Part of a small language model's weights.
Size: 11 layers, width 448, 5 heads of 64, MLP 1344 squared ReLU, vocabulary 8192.
Architecture: RMSNorm before each block, rotary positions, untied embeddings.
Training: 417M tokens, 6370 steps.
MLP neurons of a small language model. Each row is named by its layer, matrix (down: output weights) and neuron, and shows model dimensions 32-287. Each number is 500 + 25 x the weight over its row's rms, rounded and kept within 0 to 999. Numbers have three digits each.
After each neuron's rows, "fires before" lists the tokens most often just after its 100 highest values on Wikipedia text that the model never trained on. A number after a token or word is its count.

L7.down528:453527498531462512486508499498502517474466476481478514445474495517478475500531515462510513539500533515519519498488484516541527507478477482532509504490516473523465543514515448502525492488564477495473496488494516511505468516502485520471494495464480493480507491467520479489466493481530525483461498534484519526503448526484507555496491516499485526524510484503462512498479539501534498461492510547487517508514529499507501487544508485523477499510500481480505519470533508453466458487506551490488526513486487500512532504539468503521481511536491495463502505520498533529488515513519503500485570542499505515565524511504461572495503490504501505543542461526481533502477505481502488516539509502517505492464536466498488490498461527441499515493467507454507500495472531482525479517502517
fires before: " " 38, "0" 8, " (" 6, " player" 5, ")" 5

L3.down1232:489524538513521521459536510501534539514540501501477476526482510481489483522489506498491519536507437529507532484451495474497529514430520519494509460499519495510489444500500503499458547509501494477517451484527495479509489488512514497501493485541486493495494520485512452469447466466512530506550523509496524499452470509528491545510543480509500552492481481522460476535488535482472519498493527513518537425486530487496533518535474491484475515489496487515493491512561496486490492503491507517506447481445520498466488503528551439495477509467472497517484508497480484489464512475480447511489530518476534477550511491509463543486511492498506523488520503525488533480505519472497503526490491481499457490501521509515509525523501522503488461506486471499514476462493489461502477480536514
fires before: " |" 41, "0" 9, "5" 9, "1" 7, "3" 6, "4" 4

L7.down119:502530490474533490506535491500449455510531485518546513547534520487484512540514511517540499462495504505519486501536518524508498482479490511506480495510439512452470527490515464499494456496484487517458541477499494536529530492532480548504563499490533480475490504528466499509518483535487506470477552481500533483540495496500457509509500464510490499494512481459481472525476483489502464505489527501489504444508466479485464456482504526499507553536521495470523500593485515491464483471516497504493465479528485498540514495520525470520490504483548462506519519474490485476478519521511509540471511501485505511522514524479485506492480501511491487513510470444505459441565487491464454507521464483466523503528515533461494489484483543473506483480513521532502528540481534517518561499496507
fires before: "0" 34, "9" 9, "7" 6, "6" 6, "8" 6, "4" 6

L8.down254:506551527566512515467500482483530473502524517475483509522517523460543529496506515538478550483475510499479532519539526473507505527489482476483509505518474539513462471462484488464540547507497520468514517516511500491492499473490503495469465472490467493541462470495528529505506523526450465530525519441492494474493497559498504517542499500508476508525459495482531472551520462480500484515540489514537503493519508501510506527501492487523472491468547480494473505473498489462487530473448502495503512478528501472520564492500490530493510513487543471503495502526436472479516504516478478505484481515484560500512506431536464449532501459497482485495471497481499491527518491459530490493516537481539487504511508546465530531451531506510489497522474472513499495484475485495495526490495485
fires before: "0" 92, "1" 7

L7.down253:515475507531478510520510506505495471482526533474519515487514518532499528509509503556509484494483463485534531514494508471487545502487458502520446498490471465494519507483505499465486513546457504485483476492514562500510489487467470508518521526511508448528504495476516521492497558544466522487554510475448491547472523475473521504530522482470484516528489474497507518478518460481508521477490516484532520458476485501501467502467555493491480525525513512475488506514478514509469501474471480476517480444524470517493507521491508506533506473520465476460535503493471469507510525541508496514470502474525540486499513497518496473488508523484539500477516465534517510451518477518506494481508476499476514543528465489450526495459502488485508500508457513537513530503477455513482517513509512
fires before: "0" 36, "2" 13, "3" 10, "6" 8, "4" 7

L3.down788:504511534469497501545525543520513523478530482494543501527520510500499471494512495470482485498475436502503507453540478466520494485511536557518531471485506531526482482494477481531511474470472477486507495501462489498516490551486524485523510532479537503480512508490494518497477482498532446483492519499485488526503507514547517492479502522485526544502491508477487495486540510490478492445475502482523510481490478528489541527581513483472469504480513480490460441507492455524498468493531500517527517498482526514499508519479478465486494530478553499493485467512549491487498496485487495511459533506522520512571506549480485512537456477473554444513545533510471479519508494526514517483486505478525489462540483501489492490497457528479545514482536435536492493470514477516525457503488502
fires before: " " 53, " H" 4, "ul" 4

L8.down764:511500596468484515486520469515497524497496531490491533487506488468531484522484492516481534479477480517511475518519488503472493475497451498478462492512553475455507485524538533511472530487505487514485533492511540511520490478504504514512491465512463504512477486473520494491469543491505485495492516474488506501475528516499505512486494491511485467489465532499506540440491459463507502475533517488447461523498488478520508494458473472488445551452547448461513473542490498519523475470521488508530505511467457486502474494463507494518536489509510512525457488533497500532501551500480530514540483507498515459499464506534521505452459468500500511526521530543507467501514523516513502480481510505496516526506474475486495511514460485519509498499495541468539490498490503549469527519488528
fires before: " " 52, " a" 11

L8.down69:545496500512532499496531449476489484503503482484481504499527544464575477541522547503510471534508470515502488516533516510478507485501477465502562514490497458453478538520537466508500490484474532498511504504514518504493472538542483467482468494490496512483443484493507447489485510490517477551474466527518502480508519499518502489500523474549499531479529506524513510521503495498560478474517511481495513509509508506489501486503468461484455472471502520497457464516462521556501484501508506481454470502466519560516509500489511493482516512494540525505504543512468461512520475472499495506482514515454499507491516516488472475553545510470534508524559482488504460494517459496501529502532504495471443474481497506471523510508480515470521519481517512508462489468472536518455544481504475
fires before: "\n" 56, " |\n" 15, ";" 13, " |" 7

L7.down841:494478503552506489526500527485504439500535485533440503474522481504509469504507473555513519523482484502537466492506497504508497507459510547452506475527528465505546479473492485525484477560468539508532526469483541501488491528510440500486490524497460531494517504460504515504453506541510469526517528514500460494472506478485510494507465481498515544497505501490529510519477511525535505538519501501552493495485517518508491506502509559488524497524507531481474493444490542515504529562462519468501502494469484546477514504523491454509500532492526503527473554546517517456524514496474514483494507548477515483503490485499508503479496464480525532469528516478510484498501500510485511489514523480456510532474538496484516559469514520466473496488515549506497451507452494498501487483479517
fires before: "5" 16, "6" 13, "1" 13, "4" 12, "8" 11

L5.down953:493474495465485504527459523558478493527468446557481494491528461472474497499515467453509497463490524441529526500493512506524500542526484493505511498501477495462460492485469494496511469476514508498478490474541499543493509498455525504525494515505505505519489498483470507481456467515491544511459491487504507493482538512534497482517464457496491542471486489538467456449495493529512543501472505500502461483478486483491498475450538476503472507472456505519515474492471486489552473493477518509491509509508486433488487446502478472483511514491483486502479522508481535480495470455472511503452495481492543516529500501497481500511482503521545529507553483504533557499541508447522528482541490570486480486513498483470507518477509501522480512513485470510462470499480458438490484500536494
fires before: "," 26, "." 13, " and" 7, ".\n\n" 5

L7.down865:467495526514518487516484521484469498519553512494509498518505550473485473466512542504463518550501449501483473508527504471467536544527483499504492466492511507505553531524479491483519441525480502512491499530464503507490517509443510477497517500496505469532462520457486524520455479516474476514503474533450476471491523514479506475495480531479521508511491508516530470467506490475484477476506535513490516514510492490488527511477481516476484520476487530512512490502535464495515519488472502498517507468513551515495504478512476476516526501456525487468518520498531502466527519469534477477501456522459508455492464497498524491517469441479520515511494521472491521500507474504508467447456571487525484520513503533512514515509519507522476485516490490501526521476458486510491484486453470
fires before: "1" 43, "0" 39

L8.down1212:502495483510478498495496466478494493480529534456453518535465521520507537495489478533526465513505441470485541521518465465526506501510459475524496528482494506447477514506502522488473471513512482503540506481470448461528495451494489495530492511499517452498470498489489521502470523509508482505444509519500483539492511477520523512513510454494456454500473496478480477524513524483445535475491488538510527485470508510524510497517549520523496479479526498479483536512505511509480540489493508523486507489489531522493532459464496528521536508480503496511487525518502478495540571491537492492518454531501511509485474491508505479505521473473544550489474489517500545504515496490535479534480499477488498474539531533477511543480488509509507479505528515469463538493462450465440499472522497
fires before: "3" 35, "ott" 12, "4" 12, "ot" 7, "2" 5, "our" 4

L8.down1145:475487508526505513479521478486479490512479497512494510485431509519531500502520504467495491492476517509499510508529510480484446500489462498495540524520504523487509492534487477524491475491517515496449499503485523541485491516525527482516504508451519475517497507493420506489449439492524499478457505520516511420464475504502524481501517495496510485472511494501503504481492485490525499497515496527497508482455491485461502480485505522506495482484507500512487485514519487469497512495532507499471507487522493511464531492496498466453512483523493502513475532483513525501536500478471507478531472590488473516508482491472494536540471454478512499519501519527543511483488499501524481445479548518452485484504545493460503544464496497496532484508491507531483523483522442443487488547535466
fires before: " " 64

L8.down978:496494517558523545453532493484524518459487471468515533535506532471531488476473460463467450532531507526495507510491499494502494517495472483468476501496506521518523482447524548474483518474460554499487526523477481498542489546518457504478462521536535480516478499510498497535530490478472448500476441516480451470461486493483526499507536484496487467487484492513511524522523519487514498504547511505507530482448507476489517486544471519562533508485518496497537505500491513520498526510500559464494493520474495497489517504541483474475476489508479526483490474478453529521526531507482507521555522486491529501522521469463480513481472483487497488505446474488490487553515509543543497515485558500497479476496484498515502487476502490516493526532531467475477525525484499482499530488522479
fires before: " " 44, " |" 16, " a" 4, " to" 4

L7.down277:477512451527501507468457469539503491506519529498510536492515448486499506503516468501509546481497510483473495511547509514481514518490484478524494490443480463510463506513466535487492455453476476484486499437468489482486490502512487509519507502512547458492510536507511491469517450523496528512509492496483522534448524487513439507467502505533447469489520492485514486481507515480499528510480444501517502548496481542493519459509507490515501514533491518524523523521527496458496465495542461499516509566513491492493525535475516493486492522492492533529495519516490494504518446535512522520490515507493470501480525534535508494513534486533503450517561457541492487512540518496497540503513496468534463496551486493523477489501546492464491499522484486505461500468461476549513536515496500
fires before: " |" 31, " |\n" 11, ":" 5, "(s" 4

L8.down348:460486521514514479508509541485525528474509478508490474523476487499464545526504494498471482512513504495491448490498511471533492486479473493497491537448451481514512498487491501513454501498420508509488473494500467490493526510471489525498478509515476487470472488497507511537446527508497496471482499498487494451485560511521535512516492497476522508441511487527488509513510514513476479514499522492556502506505497479537527476504478545526501516472486525495478491566497509539463501520486506494487495534465488518498524451540528504529512528518508478503493518502518567512495508521499523512495498478482545536488481494493468507501471479494525463474481481458489480473496491515491519543416474464456499492513454492512470527497506518508484520474516499510470473502519521478512469510507469
fires before: "," 56, " the" 8

L7.down443:520503494523475526448503518494488496490479488491505498498483484507519480509462496529508517459515485491486490500515484521509514504469505483477518533503474507506522482473489498516485521474517512509442491487463499517488486481453526526515477516468466517519535475531513482509533514490494492522511482490466460466505458489506456497520492486493491507494505510555522483510476471472478525513490485493539473491508508463530539482450455486512448498509485505516509580459509493478486479486493541512438512496504485538548463503522536482488523507465488505532517513489475503453486497514491481487490497471544478490449483488448517481546487507511464501477518473477500471490482541536497480472520507494525560483475498460529453496497513520569551512445505493446488499492525520490532525495511497
fires before: " |" 34, "_" 12, "3" 6, "9" 5, "1" 5, "0" 5

L3.down135:470471465509513511527474518469474510522448494489481521485489515459472501544538507485533515475490515483502512432481443496474464536506505486522549472474538531483527514481496492490505495503540505484507479529482501475472464506530488457533501459478524522461510527480480515493487506463527526473510466464522520520509490439525530486497480515512482548497529537522506487532510476501543518488468506484430506530465493484497483496544459461503513544471517488510490509470482480488503516505512519500546509508457503510470550478489474528499495454443452526480532482536522485509501489526465509517484491536526519468530489497492477534538496468487510518521543521490461500508545489492507485478506537517540519483480469504482530497497533545509525470487511514530474460476494473519515512529521460
fires before: " (" 31, "%" 20, ")" 11, " |\n" 5

L3.down325:507518517504494520544503543499475516533532552514508526501491511508514480509456524465491497503465506509523464500493472501535503473470514533461494457509469480481528457540521442487531504504511492529501496490446498481475463519469532463465497503504492480495459491521515512476500479481519507468542526496483498493526523510497547506508497498534507502502499501458532527492524500555488517459548522530491479473495513484494507503528466520510511469521486524485508482516495471569512492487564516531511501524438503545471497512496507536501512489477487490518468533515488493491510512495536519511471459499450485529516486541522478473469520499505506505505507501503471507472501485545502504528448520527506473481523474513490539496513469478461503496478500473505513511505519509511492457502487407
fires before: "1" 32, "2" 27, "," 5

L8.down374:493489514497534490491481483490504538495533498521497523528497494500534474521487500517515496559473549481473508508534478502535506528506501486520512467541514556508521526547511502537468484500498508530504533495516502499466490470498500454481547489520475466508529464477447497493465488450524528490478487482538508487496481474534547515471518454455492490487501456488489476480506480497518498461517502538493520526471505482497538489482513556513523466490516529483519524513511482491495517495503503439479510540529492496508528513521504534501495471500530525500508513525484500539502522459533461485509524582511486491487515536518554491534488480499512511512519523503520541513528504480471525466495540502482475475488509505480515502452460470519494495541479513491523546476488499489487500543516469
fires before: " " 57, " World" 4

L8.down1313:467491536471503486520513518488496492492512504499461515476476471462492508526502505457470524498513512515522447490495498549517527489462485548533497483503494473481473481496508502478487508494513491522517493473483482501486520484492501526525544481510540435509495498507474452447521477490479533424494500474526495486476488469495486532466508508454539491513502472492469469505525497521519510543509549521517495482509495502506503482476509510526518482518481508518474476519506543484499548547481453499455469483618556495488551515523509474502513567502524545529486524450500552507499477531513487562503502551547513457475505531472503506507479452524531517543517495500522455490557493494482510485488468449505510493483548525473486464477466469471478493514475498538520481486456505505529547508504507
fires before: " |" 39, " " 23, " MF" 8, " European" 5, " World" 4, " DF" 4

L7.down347:508485523490453515445453520483465500490480535510518491454520490512482500489530476486468500526516534524514481474546485486533513512503467503487513510464470514506522513561506450495499484501492474501484531461495508496554506497504510532485498531511505524505488439479513491533535491516470522502511512475504517499536473515435437472513510500512460500483497500477525468489458484476483483482529467502495475555502494515514499530490547482514567513500489456478486493502502501468487487499534466562470482532509496530473514489499505480491551477516503488517448469520479538501510494478527510521478492521462479474537471551498545484495483458465479463512469473461464466486498510470486499480511519496501525556491525488515471480501505498512541495502509507469452517494472486522487516500512535
fires before: " " 54, " |\n" 6, " –" 6, " —" 6

L7.down984:495496492494501513513476483480530505502539506482502548519494483518508512528496517522500495502467491501488529505432460491528470493474488506470482477522511514517470512432545521502501480530562522497501492454489522477489479513451494469502511523520458491531474479497519509521457493508467531486465572468495505530448499523505514486505533514501554535496523528479502510530501517503537519497515526486493508506502508526536518476498530557433516462561524482506488512526520499487500499549509537483555470455491491507518522489518506513497483533513540502514495511511500498497517483520464452551490511510511543518536509482507471498503532534490487482492510531485479492471489487501509496508503514470469503494508502529475498537499480513481484503527464511485494471493477551490494490496526518
fires before: "8" 13, "4" 12, "0" 12, "5" 11, "9" 9, "7" 9

L8.down1033:539530503505516480489503479494497490479465526514497484540446511512517516476535439517515504479537448501466495469526518490501480503531476435511510454458489505446515505511507542460474499514447515526477537512478495487463472501494472461488500490524492480504463483489474535537498542533485467479494479496504514468472512499508519486499506471487477435475505489559467502441520468488493504460486506495519518514503494501523511502506476503488489531518509499498545489527494461506475505450496526492520476511510472452493488510503513476501477477537503517503504480500509470553508515484508529505534492502428501481494517510507548543465495492532545485529501488507538515497509495510495506519464456469532478485509504533509493527514517484537480464522561529518519532498537518505489518532500507
fires before: "," 48, " he" 8, " the" 7

L5.down1013:499523488490517486478476450516521509456553463494549487442492479491486552508463494507508517511485513437540485555528460516487447492527478487513548539494506481505484498502561524510508510519511504489533514481515476495468512521498512533530487488515462498512502483489458471522487501515469487496503475468497487521509497517524463493545475509540473501498484517530478547519455459504534530538548503499529457547543508499535497450516465479492506475495525494543471510506505485493483524501486514513501547499501506501480426526496535509485492494494496537458506494515493522486528500453482491415494461491550536553480516485489518531470452494515501541492493486514484504558526472491503480485527533462457505551502457474516466500430523515512460498508502541492501495494488523503500453486467491
fires before: " " 86

L3.down948:466470523472528509476487485434500483500465510521502505522497522486503442497464525479464504508493504528541501492510457474473481467551480492485540528519551478503495484538548533502506457485519471495512506502507477445469481503528512508491491461435434505490465515504499479510479510431493495469511481509530496485492493488494511535550506509447550496498473545476472557527506501498471489467490532516469465525532532467505510486520480480476543484514465474502466481509534465526509509488497539501534481503531498519533476512519493514534521488522491514488515494529545493509501570518455486520494511501540508479535501469506516502498489512510527474492508518490476495524522509514515507481499498499502499505495441455532509523505527482552497522494513540537493507510509508486493456483432455
fires before: " " 54, " +" 24

L5.down130:503516481469476480495456470533511511500489467493459503470511502488471502503545500461543522422494515492487536507486533486501474527507504507505509531500491505440458480513454506532525452496538552520476498453489500533476522496486524536468497459539477538483531490482490487527506486538517507517492522497534492469521445468526477505456472476527496544482526474554437511495485453536534500543542501495518507531536469462465488483513515503556457476494507484542514534501489500514544496500525489488468492474502523516486537445523503486534501484451480496505497548492541511470504523496503496515492522513528535480550509491468514536515495507509509515506527505486453501426484501483519532498527502521518505481499563464513534498490473524520527498486491462504464485515524536479515523475510497
fires before: "," 15, " of" 15, "." 14, ".\n\n" 6, " and" 5, " in" 5

L5.down704:492496499511525487517475447510462477493514542535477499509540501481489501522508527534515511540482523502525482470516531528526493525543485478456531494519518472509490527464546517507463484552458506555514534505501533509517510531479481508468540479504477498514517498507518506484484462507518528424494513447550507480507489476467510494512479547469537521504538487514490519523493492479521538507526497520483494541504485505508511530505510499486491464525533485483540447497499531500512479523463472479510480499478475504460495566529538508465522515506492524504517494513504504551468492493503482511496507440461525527461539467536522503514562509497470543526506483530521502535504521510480513506500514495519503517482521554489470478525487480442484487501498510497533443510487544507531456469483501
fires before: "6" 24, "3" 14, "8" 13, "5" 12, "9" 10, "2" 8

L7.down1255:547488511493486524490509544512533517548455529499486454534515517502480494519454543487498508487513535476493499470433515519504524472509516488498505504527476528490494450500499506523506489479511471514452546465495481508467487488514508497474437525491456517492497511538530468523543495459498490499472475430483476511485489527519481500480490536514531553491541496502521513476491538502493537540526464525481433480497513484487524500470478462500503511549449439498492510538518473520509550568537528498523507477519486522488479492467513512482516510483497530494494473485473445466478448514529501503468497530489453495509490506479492456469489462502504517521499487525465451494453473507506503519492497555492489477529469489502460475525482504530548559458494526495484491522545526492493509504476503
fires before: "0" 35, "9" 11, "5" 8, "," 6, "1" 5, "." 5

L3.down1106:475518479509498535511462488519520487468496481464496520531520546462460473494506468493463499498476466530496550568447466520524480514522527539542477489505521464514511524490500535509475475532498498495496489549485507538493498545517431491480538552475477462450466524527509499422470563542518495457529512452522553493541500481459523477516523467480494524518500514496479492514525458465479490543509514490549541507491502480498508511484436481470495442551475526533554519518510475510491520516520473500523475470474502507499503507495492516471526475461495488487517498470489488517524522474503501484503487534511516514502483526510532512508465470494472512453525496487515495496474511446528499478459510480490500490521487531522490487476484471484485497537444492474484504492525495502508469472499481
fires before: "9" 43, "0" 17, "7" 8, "4" 7, "2" 5, "5" 5

L5.down139:481506509501477491505479476512503486503521422526490500494491553542492538489518480521517517482487548498574526499482525478499485495543463464498480474518515485493485504521503491514477499473491493460458526459469449519531553494490514487501497504494525468506477461485527482499512537539474515451527539477477485512529540506458477511528449510479456505505495469445436490515482442513482536518515504468522520456518499485492499484536459494493471526471556500540475487509471504491530478497526484493458500492483464528537523534489524473485478540480538473475544515463506488446467504480489493514472458511515465523448513548488510487499496454508513500486517486514489522488533500467481526506468510490492508514496483492518483461467520539530517494492487488536483553485512478550511549503477516
fires before: " " 69

L3.down350:520491527517492492512474539493476509458516501542465516491521518502528502455577525451459461510510457510460486465502484488455533468535516537449499523491523499516520504521470492498527464476487452469497516485491522505525492458487487494489486525467492546509521508497502517538560489523510514551486471524472483499483485520516552502508545488512523489462471551489481446478528558492468509477517435502490439489458505544467503503544491456501503548463485491530501493457540502494531462525493481493498476460496496504466515480544486466502528531493549481508521484511496516463525491488530530485462546471551483473495500504486481441548474508485507442519507492494500520495482455501488502503474474497496521524515492508476547515501505467522490501471514534464522480489511503495481478474476521
fires before: " " 77

L8.down781:512491493464508495484476499483548469518477453502476482452471506519469515472517500476474503518486533489479525520487500497508524449469516506472480495497508511514524474456473534473505555463508507456488502511544485467509499507573509488540506512497498471508486473507457453471495522480449505452507503523498514429533449495488483508499479485470497494483516495503533516485504523541508460499499548498461508537462475483501489505494495478518543501471494507459475523497520478541514494451518539505533521499540507512523492466482501452487518531525488518534505510509474510525490465540517500516540458461548510459469464468514547544464507488480485478477464494511475484512500514539519516510479498498531488502494524542473504475500471516508449497511514515533544493498488475488521499508530490
fires before: " the" 29, " " 21, " March" 6, " a" 4

L8.down788:502514508511499491523447499500485508492507491549452500456514458516468520495522506510473492512529518502503537464507482543497514492443469482494496486494509494540472495479506508521504476531507519534495513510505534487497468531501531517494506494493506496428525552509522457491491509532527488479502492459493512565518507494438476514492509521478513464501535476488482487493497508453513494532502481509497490489572476531536509496469512542507481476516516540470499509473501500503441502469542521523496484478550522505472478511492536524491518514516489515532502487519524502538547492534540481502480501510521521499517537536516538499503523517474504525478527464470540482477436456519488480477496488493469544547506483517477495489483541469463521513511499583472490473509472451517488498469509510
fires before: "3" 16, "0" 13, "9" 12, "5" 12, "2" 11

L7.down1231:507527540564509469507486553514503500500509441535438487533491451527482498500509490520462516505486497498487534468496522538487514477481486511467557465517498473505504492481539473506532522529489533502485483494528499511502494477462522490502475484508515521512539544512528494535508478480520498513501529471497422489489510527488564471473533510483483567459492483515481471482481517507464486508473496484495507502502553516502540469477516509487502507494506521473491511485508556507513474520482500487513487527471509515543470490477439494481541481493460487531440514508526536548510424469479455536498498499482458502500530499501547480505492494483502497526520489496501529476501482487504469479503463487511501485500486509467506498500528540475512554510459500504534480504479503474507485489520495
fires before: "3" 13, "6" 12, "2" 12, "9" 11, "4" 11, "5" 11

L7.down137:502473506472525491505487500488534518489470498475446481516499500536505477517529492508485490471511524480498490462493510492509509486525502470505499540493534502530541521476526509472503487486476518493491483522513491486462492458512490475544494484511476527510539498513466525549479577532475504483505489460496470508507534506496525527511508481473520513491490495519482481488535500491513472512502494488531470462502492499481515511470495507509492475507490444493506495494508519500476488482479478541540492556441480482484477531521518546481510486545483529531555492465493502507496504487479510545543514498491521482528482461476513546463478470436543507504484472484441528496489488499449521520507524460447542518466481511531461532482503541504507512510509506556485471472515522504515462516539488
fires before: " the" 23, " that" 19, " a" 11, " \"" 4

L8.down1224:509491488467469492512465468535521520503521489510521526474547500468497548485501504456489500493542497529470493547532544517513499478510507544506543488538477489507474473525477502473493478492553505492528450483499525530507451465501522521479484496467511512506490494487445453468488461508504514516503523481496548448468550515496504471499550529526524477493480524511484496492479503483492453474493479510492440500472485538471488488509542508520480526509478524505456530485483500538479539498504472510473507492570479522481517501543474511522489500487509527506521490505531490521472505508491511510465494458557516513541525504509477510523482485502511518505487543473473453519501493527512500488462497521505485501498509505453510487532452510472514457504510572466501527520489493513497541492522499
fires before: " " 57, " the" 4

L8.down627:508504458510537528484527491544526504514453445528511492503491487542467431536577492495490535439497492494482525480472538505514491505491465503467546482517514513534504521507524491477487476477516495485492525517506497509531491495489509512531488472507547513484497516476495511500514480523516470491505523519499498537519506499484491474488519475485485474463478487471494510501540495480488470498521472470500488484471495534507502505528491485467527495471475522522528486482453459513491473515503537483464506540507451527476485534488501531490484514509496466514500502482515518509503482516500480480522459510518527466544519503504481491521467507540477539522506543519458502451577517455527524492477518456531551560468524522479482517496474510514478452468470489487516500491497483528487510493519521
fires before: "%" 26, " |\n" 8, "″W" 7, " sq" 6, " km" 5

L8.down980:491477516512525507520504491519477469447479431496461478499443519483463542511517467507515486502541503499528455491520542478507484521502462466503511509485469505498501549503522516520464511482458499522482542468478497488510491498484479470528494502502519488493516500512456527521483523562461504496498485535484519438457506480535499533502476478477523483447478499549503466483510523527513458469468521517522512451512489482500526500483528489507492497514514481526504496530475485475476515505470478515488479524491462503499523476508460472516467519515511481492535487468538516487506501497489543470521519479485495511516486505467495558441461484495512518462518508479494476485471470528486518520474456479495532482485475470485531502484517502530497531479540479543508515508502477491499480504518503
fires before: "," 61, " he" 6, " the" 6

L8.down290:515472508543517558506536532465440479513555591493492545489506502522502507513448517486516502476549485494482477535531496487509499479486475523472505489495496466490555503513456506488481493506421523518504497519499517501548516490528509502519499487501497486514494473463546514490470478465495456484494488509498525501515516513488522456508491530484485496519523514522547551516511513520509506514543517503505515523464478487544475507519490449495474535502516529489532494483507493509503474529475467506512500518473525503484519496498508489453452475500476487512519507492489523512505511484499503476456516504481511464494501520531498496513504486533495536468530512506479482506545518497522486510491454498542504532530497498484467514555471515472523512458476535521492517511479510464442496467499471
fires before: "1" 29, "3" 12, "4" 7, "2" 7, "5" 7, " " 6

L5.down416:490527476472474534511490497529486486491509526513522462509535514501493474497445500466481518530492495524506482514506507504478513514481517480517518532476493501454533500533541478491489500470488508496540517490490517472491497517501487490470476494452499503449485523506515431512516458430474493524475534471453510540504522457485469528472512486504509480520488498452503524502460545434469519487476497518494465525512553535513559471523532536533543486474463510488528472541537502514452507479538522487545508487521495512458482484443534475504477484507487468507522470526491493513480479556542467504505497484534493505537516524454487506485517522507506477498519466475523460477478514485480487527495466522503472548523521528508458510527524457500475480533509482473493469479506486467488497483518481
fires before: " " 41, "0" 14, " +" 11, "2" 5, "3" 5

L8.down746:450484480499538501497548513520528470491455519476539524499458515474522495515514501456516499549502494511484454498517496474520479518509489521472510499494486527516518529498490478512523507478496461451457530488464534535465466511484490496537521491477511458489484457472491467496459466496515432509486467481517461489498483531504521496503531486503516474496533477498514487517509497505499502510498512504488500529483526500490542469512516494515503479525453492522463487501487491480483522494479510471480487524509502478470496503519491459502517519505508506529498499512497523466514497509471514499518459577504514441523512475501443494514508470453507539560543484525488479509514480488494522484520511502531490475470486508452506505517516469491521465480503495506519509502453516533473448483501459
fires before: " " 100

L8.down19:529510449509506480498526494490509486510540457529493514480481529493454513529508520493465474526505493474463487518525479476478565471461492523530517500471488466498479489469483464512514466493539485495537463538479491489424495550450494541500488508496526521477523493475497478478491487504489464555497483467564521533481555501508514518535465480509521515546512508496475510497479520478510458478507473549512522523488485501484506477527500495483477513480530556519517525526443508500512496499481481506515483475490469465493457483521522433484500561487513516523515518501462496504506485522507449497479502499556504532474540518553496488525542497552487490514486450478520512516494490498498518510489467511524468481517512479527500486526473470489461485513492503524504471448519531519504469450530509
fires before: " |" 57, "2" 7, ";" 6, " |\n" 5, "(s" 4

L5.down1314:476492503467491493485492498509506506489547464477449480486516486504511544515496492501499496459466519489588529475500496513515501511521516548503493473482467474498459520480471495534554469451566491469520485515503497518462504514465462528512485526487478555536525477487508509485497525495525504490516499500524510485502486490538482520493488448466547487495486489514556521528513526525485500498517479502494496495490421454493504483525445537515471531556500490499536505515507484562510461491505504518521515511528520513502541443552490514493536555484556515492466474502516494489507495522471492505476532497514502525550549530533472530508490500500494529532520514479491470505540479497541528521542501528528495496468484524488491528494501566505493512466529485512499503501499495497527496474501498
fires before: " |" 44, " |\n" 12, " (" 9, " /" 4, " -" 4

L5.down63:494512514527512522489563534482465516516499495524576550494467507531469488528490527490492524514504503513481503494548516496495531499472525421540487446534460482518521486508499493494495509460458540494464526527481490504497469496516511483495502469490511474465492478504511512511530483478472503448465486517465519527491487515482502544516537474546528542559479499468505482527502534498513492493493473515527546513516518556491536515511462519493507452488523485467548499500514491479459506494513481485500510502513472499480476532491499494499481441528450519497545483510538471572555542487485483479511493523464486515509496468517524497518501462474490508502471469471481508484485521520522498503478481497478497505494492513463488486568499472479510503469477534450516513465519490492486516518515461
fires before: "1" 37, "8" 19, "9" 9, "2" 9, "0" 5, "):" 4

L5.down182:494511495533483513485473498490487517510533478477504513482492498483526511491489496490516508505513563543485555508516481484506474516492466436495493477477495483504486489455527466490502482479525483510538515512528491498470516490501521502534477425501508477532513519509444523476519486480478475504530487514500552518515472476556478546507539483477478541528501498497482486531474493502463503542506469484500506459477525487508475507485430519503484486483534487466513498496489508460497522474512486482489521541502517529509488494490496489478509550511527540490511515497538515541515500539481505518497509459542537500535502477482518513487484485536469482529512447498488471486475471487470552495539500442472519491489479489446522482488506522458487511516518503506503500459502522492485514492567519
fires before: "8" 22, "1" 17, "9" 8, "2" 8, "0" 6, " (" 4

L7.down242:513465479492487537502470439495497502453497492495489437491508528552478502483511470475513501489495559514474542508495528548512484497447504501518436533483490511483467502510501496498476528454519533507471479463472494509475504496507521508505503474478521463511498497508457511508512508510472511489488500522500472466481536475513485460466478472471478487473505526484518468546479504516499491482521456466528527563495517470525482476512475506532490499486482495481497512482502497485483518492511483502420483484554499500496533501513526490487463520489517441501518495536482534460546503471486487491514486482510486549471514480491452501471495498489518470447469512497515491453554516463492448530549529489471522478465502520506480503496540484546431491512519471489494470467524517529460520521499543
fires before: "6" 20, "1" 15, "5" 12, " |" 10, " " 10, "4" 4